config.toml
n_layer = 12
d_model = 224
n_head = 7
n_kv_head = 7
head_dim = 32
d_mlp = 576
vocab_size = 2048
activation = "swiglu"
norm = "rmsnorm"
norm_place = "pre"
norm_eps = 1e-05
positions = "rope"
rope_base = 10000.0
rope_fraction = 0.25
qk_norm = false
attn_scale = 0.177
bias = "none"
tie_embeddings = false
parallel_block = false
extras = ["capped logits"]
init = "trunc"
init_std_qkv = 0.0451
init_std_o = 0.0
init_std_up = 0.0451
init_std_down = 0.0
optimizer = "adam_variant"
lr = 0.00142
lr_mult_qkv = 0.7
beta1 = 0.95
beta2 = 0.99
lr_head = 0.00578
grad_clip = 1.0
warmup_steps = 314
schedule = "wsd"
decay_fraction = 0.608
decay_shape = "linear"
final_lr_fraction = 0.1
batch_tokens = 32768
seq_len = 1024
doc_mask = true
train_tokens = 251600000
steps = 7679
dataset = "wikipedia_en"
MLP neurons of a small language model. Each row is named by its layer, matrix (gate and up: input weights; down: output weights) and neuron, and shows model dimensions 80-207. Each number is 128 + 32 x the weight over its row's rms, rounded and kept within 0 to 255. Numbers have three digits each. A neuron's up and down rows have the sign that makes its largest values positive.
After each neuron's rows, "fires on" lists the tokens most often at its 100 highest values on Wikipedia text that the model never trained on.

L3.gate394:113125181134168101127129107102124144115129178111107170102164110105156096101119135125114076099135114149142081106201106155118166165211130100148219120181146147145061086143145101096125192135130135171121122096168159116150123158118083146135144190119094098073167140128148104118104065112116085135137188132114135075142104135161089126164123122097168159141152111128183133163164170089092128116124
L3.up394:120142130086139154165124128122068050161114097113092104109140174120182146102135136110108071121141142142173108097169102154173133133115137179128137107137103141025158151112125127105127136094126131152147149136124165150084104112121179160133119085161162143180183088109097134134151162153094104116154176107149185115149102144120165156042075136168124120108128156097141143182162168144190123066134
L3.down394:111123134141161138170101097099134183145131123199050098158133099108111117089155074126178116233154055126119126135075143140108113149096118135093081170145121119158090154130121117135136148135094103124117122169157168112171156157126185152118199113149140106149053162116101124140108147178147135163137130073130147163094127098124175113154117143134094121192137167156087108144152141134111119134113
fires on: "w", "c", "en", "ci", "re", "n"

L8.gate97:122109128135165131123179125097092121127174139156124101159134089168161103094118177116192098181123079174096123130135160105136089160143133165127196152049169110138125188195083058141143132139085157073201151094078140127166146106145122122106116149121124174122074086185107162100138092114145148133106151211161143153134153117084147103109138111089167089098094166158183132117141115131057189197076
L8.up97:155170158173117150122123162149101099137179167143157168118096138134178078161112111074070158154178093115150117189124160110192082165110150144164123129137124162073140161204179122112148184109124102167131136138095165175148142172136136145122075136133112129163112097124087144093171118158117152128165057113122116131102180144124145129120087110090075166115134162169112129115129151138169104184119
L8.down97:198177115125112123123095186067151075166117116120113154159101071088072123153162075114160149121153075069110137114094197117129080153063076136149136137114111115131076158143103138136134116063120133159189084087106129179171151121105131157108074160136152170126134113140102100081130086136167159068089087121132124185140087130159175145091073145192086151146126088122159112128130113175151160108148
fires on: "s", "f", "t", " d", "c"

L6.gate56:167128150083135103133077108014082107149153136110152123137145104136168105162141137131150144153099102177109201092173116137187134103150108037099108157077122185120134130096147118115159133100127142133141138191149094185173065103123177165096192159119177163063108085181135142192111124134086140154119127138102140137077143084085159152138179187128115132126147154168130085119159140097084139147104
L6.up56:138127203113130124157095136116130117181090123083157159140112127150143136109063109152130106116084086161135164147130029172197134133179117110199126144119185126147190061111159141083137135093142105136105094166103107166126134168160162158128220125094090160053156123171226130142086116162104184128172122120100127192115154123118172106126079174127109130106083172169134107172125146102159091172100
L6.down56:087154108140087124142112153168137071143141139125142160144134155062130112077157094126137109112142095181122120127128151141070111164119127150123184148074110101142170096131134154120160063094120150163174090148102097121083126175140124139145159125078106109145091145132194122118116139139089105014118191167098066091138138118197151149143132170114139140158121100104121171123139176136164072132181
fires on: "ce", "ic", "et", "st", "ight", "\n"

L5.gate72:081090094088168146135100151114138195126153166116135134160106139147151156102156126158192130120075119096123122136095100046137141142175132127084101158156164099169135147116095145160139172132093107096167172153148134142141156134129140181147187075161110121131097073164058126176096171166112139152194164071108176089061169056169133062120151163141133170114203102139120137091128109148097111151078
L5.up72:128098081088163169155132167157155111113161120095126124151184125121150144116144133135213111116107148096158148192021052093153162133064143157145091104141145100078099129110118157096066134118186124144124096155174122162092109154167148143128137043147076085094098149134110118114180183162132129131184167141070138122143149085080131130128175142170117123104179136088106133138153144150124080105111
L5.down72:091123095155143184137158149100132107099149137138095128144206152090068190138177151145107120097124136127122102125130129119161135111082138163173052116076211118100102127117120129152093119121110130157214142125111098203108189153172165137105130115162150120056146169122129137105107113120141166096189212098141104045158083089142096138157076151091082129098128151133166171193139131106111110068146
fires on: "sa", "ie", "ia", "ina", "ea", "io"

L6.gate510:169161127071112098122046149120033157157141129125139060167070058125062105102152142117094100153124157160069190168133111126092118134159116142072118107143086126156119071165172126119097166074135068085098148126108081138145137077103137104089129113145115132106101119114120164127101146121136180116142119168095141157131133130144092137061147088157189141085174175115171109159113148143122133097163
L6.up510:180149167183132119110061142104136108131144221128119113089051154097138188137146168136173110152139141133122146145136089100140099094113135140079133103161145069127088116189117116186128132155142086201142151117147093096150121142136152124136181146119106092104106134182052184062125087136098130142133164109123080164102117193172122134138113175165132133103196144121128116081167082081070120105112
L6.down510:081094084100129164162122127151116116158082095140194133138154138088149104099128144121114141116090098122118169074101099156132105140140098086105117161107134111115159131144111138098110144158147196147085177153043155179149121126160162162091181106149118135126137206131156135181064103114143118116125110176123112156163067126120104168155161186145164147108140112120203119113132132125177096144147
fires on: "ni", "ri", "vi", "ian", "ist", "o"

L3.gate277:116037138140118099091176122131171125115163088111132083152172135180066148185101138146088129156117156142105070058149109164109109142147158008124132123087119153137149137203123106087129109117120150154130080134126127106150141070144089100065131085126199201135115113207118139161110210097130115145117087117065149146095127129085122140206111107131155103123137138175110161098112150128130155126126
L3.up277:128158173120088138122164087127157092139140149123085192105123104142174053088156114114087084109147133123148115150119178132103139150157180135079142200154133190168170151130122117153210163186144109156149114157113154171110109125150106127131117165137110128119100147132162102091115128163157097136156133123168099122159148155179121185068148138135136094098155102177131037092127165094143159106161
L3.down277:152143105169097093095129114106137101128126124114080121117091168142086126134111122198083105165125134190173112091098158137115123085128186156150100120155139116137139126154101111084169171103109119132160165087159142112103108044117079190120170157132189136129173107144089167150141114051123129102162116125140175102150104106151109113130146169106108105055129130126122080130118101112100095112152
fires on: "om", "ent", "tion", "ic", "ative", "tic"

L6.gate2:157123161115132113125122128120114155136164150054147122183124074139088120161134145134110119146084162148161129178173093114107113122223138146121159150081097189130165216129185072141191120084065146117094144148184090165208142100102105113122094133152087091105139117097193117135124111119106140176105146155085153138124181094157074117103155123099196091094155146100180118095149146057145157113123
L6.up2:169133149145131155177106077135159057075136123095142177146045175150154133087196139116130174093117133103097084125124095132097160152111107107167190135164141097097146143104133094111190124120092130155135133125181091103188128176086162105092122107077107098067128126123064176090140173074128110118055180139111165093062166115135116135147167103153083074112146154084133078146154177107090138101132
L6.down2:126160128120097069142146110160081100065124147177119138121143154104118111078129120105140110137169185126104181007158095122163171120130080105088122116135093099146131103134135123090116146156158153087122133113171101096090153112100110142103160043113107101128115062169174130168091089081162105042143138121178109092167088157084166114118142129131160147125152104117120157113103129138142137153126
fires on: "w", "ver", "ff", "e", "ly", "ph"

L3.gate524:129195111190132088186093159161086150176119185044134096178083111145108171141166087130107086161091111185069165173196164147160176128145163171169140111137125137130184155132167113129133154146167066151112099135124109127128128126129098080128171159143138131097151137109177128073140063092077095097072127082094116128142108128143090154142122167138118150086117111090127071147068052066118151134128
L3.up524:150151156093140135141097175144101134123134115162115119164118108125155100077109123152121141187176072164087084127158085119164156076000113163167193110135117092090121117136128096144112148107177106132129125078099116115133129184126112106152085121135168103107126114148064155155112167096118095138132128104180121097109130131093160170116124194108104129087123137121136105176159124102134134058109
L3.down524:083134181170153105164111126147103103158073143197085162129111117132155125133133108134104120145142131154131124087156098129135093097109121165136052148129136118115083177145150163143157168124125129143062126176119125124111097095099145104086205159126167112121066145156103125113105145047090109118098103135107163185082086093160109088159137170077146100169128109153119124154157166143199118202145
fires on: "c", "ri", "w"

L6.gate37:111081124158148166119094066051114128172154151055143117133125134107178114160159165112096093181099128075095148119090113118138086119172166130140184114109126151151174129044128083167051116186084119101126145142107097118137168181130142169128135147118111078130094144153164106097127130095126163166140092180182140117117153124103163168061191181164098135109159123095174134049139138129118148117130
L6.up37:182127147081045161188054154084150179164157180092142152147132146123101138090155148138138125180104130137111157146126097085067102087153135133151095126127116141220125170134112201113101137122076093160074118142136164146121151154050168127111120171063152124170119077102121120144142102122119170125098129116094157125115095077150038170138144104106076025108163136174148113093144111186143115173099
L6.down37:104165171140134186120099131127161125155175105136149086202154096101141119098069098082205152141118115152176110134109117133090076170121132124114147139106102156104140096133112114187099092143104153151147169116114088098184145069057122150147136142148103108153205101132144110192173090160153169132080129098143174064123094131135059082158180150122179102153042100141182178080129141150088155121135
fires on: "ic", "ver", "p", "lo", "ra", "la"

L5.gate325:068122096095164123132128136108106149137119120120119138174115144146189119119112076197168087112097107103113184129110093088138191129166180121146147139093182135073088105146147065123066123141128144103168181166103134099068147151146126169083183123067111119146155102147122152153172179164111157164157140125133135103088142088073075108102105187143165197097100097120184158119104138142110084141115
L5.up325:126112103091106093189211151164163143111125104130126123180128165133140186113201110118128143122160131078107140143121116074111159097172185155129070057132188186075126166159174112148102103157095179165178164108082148150100144146169191155075157139110091143088128135104096156127202166144101158137180124147156090134136187125112112132153169179123107181097134194128160145139112115128131097111145
L5.down325:156145113099141129207166148151183098103042108128099110147154149121149204140118105099139166083112092099071119155108113136142133101166142104141069122126204126125110156147126137179123077178130146147224113099137203157106132124152126148122191174166153110051123147126132154102068173169109125129165135149097111076174185109115155164105152125136103190140136170097144143129136162106106138110193
fires on: "ia", "fer", "ea", "ee", "vel", "ie"

L5.gate17:135128119126167143149069124115124147155110150075104174075130125152124088165106123131155099102090073137152167111082101145143145147141177159121138164128101199129159165054184128067138176140089076138157130204098143123152168112140105146136190046088150097117177152146154142101107152104082092145170115104106141131086152101085127187124093098172110146136118135163186149087074188117113118112122
L5.up17:182147127139135101145107104103096164145101130119075174067163144118114091149108119148156141112086102117135159126127068189142173143101169152137136155165167136212154131103207161084115155136099088150135125166111153085154162115168165135163165064095114113101168126146178143136150137111102108153153156119125181112153123060071132164140151146161132125124138180157207151128131155125120129169065
L5.down17:135115101156092173096141148139117121176125130155115125169089145099139115100075125132152129154143144137101143082154158139132122108118116068149128055178171126107138111112109119145187117083057124121130189103103141126094126150066099174120124134132068115089141151107192107108132136160134172074114126123097125144161141136255110126169121143099067143133144147105135136122112041184154147128150
fires on: "O", "ine", "ver", "ic", "et", "ve"

L3.gate248:086150056142136070171142130124107118054151138083128104144121149150132117175146151131127035122108176142121079120156121113152131117146127152091092111109107118117094104126151102158124105130134107111030129139147114170135115144095104126122146175120128067129121157148141172090154126102097060114174111143197126109174136081165137117198167108116153147110094157194098159124092163132129109148157
L3.up248:162139128152156078194134142127130062115131143099113149142142127149138148134100143121148074145112099112115080098139135136144100146110154146126159110141037122110117127164081120120207104074121124162097112190107125113067123196165096098149149133088084124173139162122053120196104187116161074134143083100131163131187166061142131097122140162148090135138072047162091156085134127140119195070089
L3.down248:106144128161145143137095136186071097189096134161135097136099174185127144137099189115107117132123111082069106127160141104171097127150195127087141126110079073088138105131159155132133157133126098085098123100176146125105079126065124151122154104123188146124139181168048131162156137142095088054099046122156162169138134054159083121128145087127138105162097117146126203116125092174081176167155
fires on: "c", "ac", " St", "cc", "oc", "ap"

L6.gate211:188106116093079190179136139114119142116127080086116136154119105122151186118159129167187126113167134188074088137139095140097141120112139091130163132096083106137127124131125067108118154171148161099185107134105133076130144104144092141115025135179109120103145142182131169174117114135121075104106133133171102139161127100093141147125124064136123098122133111108146135136168092097131133192173
L6.up211:159087112143043150147103134088124139189102174119134130156189117166114108152179137114127110123187142181077114121142123177142137169141102137128159155077117176116142162107074124149176178122092071134127144141110088148167187140096118113133112111175114160105159111190086089087126080086139176113157098112049121185112123203145159131122104103156147177120115163065142125146161110152081161125153
L6.down211:129115094097128141134149149131150127129091063143094157147167088133109190099191099090215150113139149106089081146185175119105162205148132165078109134141093161115122068123120186150121067112159111136112139095082131077088168094161046120125125145105139105077165101161166087112054095155138153149109138135124149155135101180123161157121078121156065144187120118124100141133125094136085183134137
fires on: "in", "c", "ten", "iv", "f", "b"

L7.gate52:099156137112167144033053126065140159136122144132148096098104157092139170138107143138155116130077140131151098093143152178079103108077211156110133143097104105164126123079163158108112096144129104129124148139127122109141160161121123080102175143161113105142160095121125097184138088045146121139143129116122169144086158166127097150117128167150154134097079111147048110086064136107152128068132
L7.up52:129110121112156099106150124150131161144070138166116101188078117128152179061091111134105091158131103141141111098109116163134147126104132173142119077106054149088170140096153119139144145162160096138098101081144166131092107156207133115132121171146136086064109100085147131132160117131171031118076115092118140119139166126096144168106152108177073116143078116122115112133110200092135132142119
L7.down52:193116144106094126154147107164177136146151099106129105102156189114123186080104201150126140153161080085112059125070147119128138151099089045144138130159132151136159163140141137124153116129162087118143110112121096104172063148146095158108148101085152094082142127094130149099125149120087076150087166175146126162094158084148120087134110053137095168138118160093147106123128177145139138168108
fires on: "er", "at", "r", "born"

L8.gate181:104151131135123126152112116082135122171085084137163111142146110162101106112144129124124148223101087149117095157119225179138158192128152139100116095102132071158170186123131081117077129146120141084127124150139080155125163106136124074091112194105102160121149093164108080111110157078191147158106117110157136116154152148120107103122123135170086174184152119129101099082145102084088143136116
L8.up181:131175140092128141183165077118139158156118141153129144126119098110114104126137126168108085177114122140142090141117151132154108147112097141104149122073120078054112167140029119146040107156173151131068143107059125132070118086094123084108090165104166127171100127169186096158195170190154149102099119120076165114071103122150117114120135190133154112088132105107137130078142174106121101099114
L8.down181:090110170146158074134155135104116090104086126194076130121115144097101126080159140080123164103117167084106105163172103119149112105137162191124158096108164155084083112125168106129119125107080165140121073187127141115038089141181179108105181160156170115136085205140109179142128180110099103112079116110125175139150154101127125152126126134097118078122096141088108124117100127140087073170143
fires on: " F", "F", "f", "us", "w"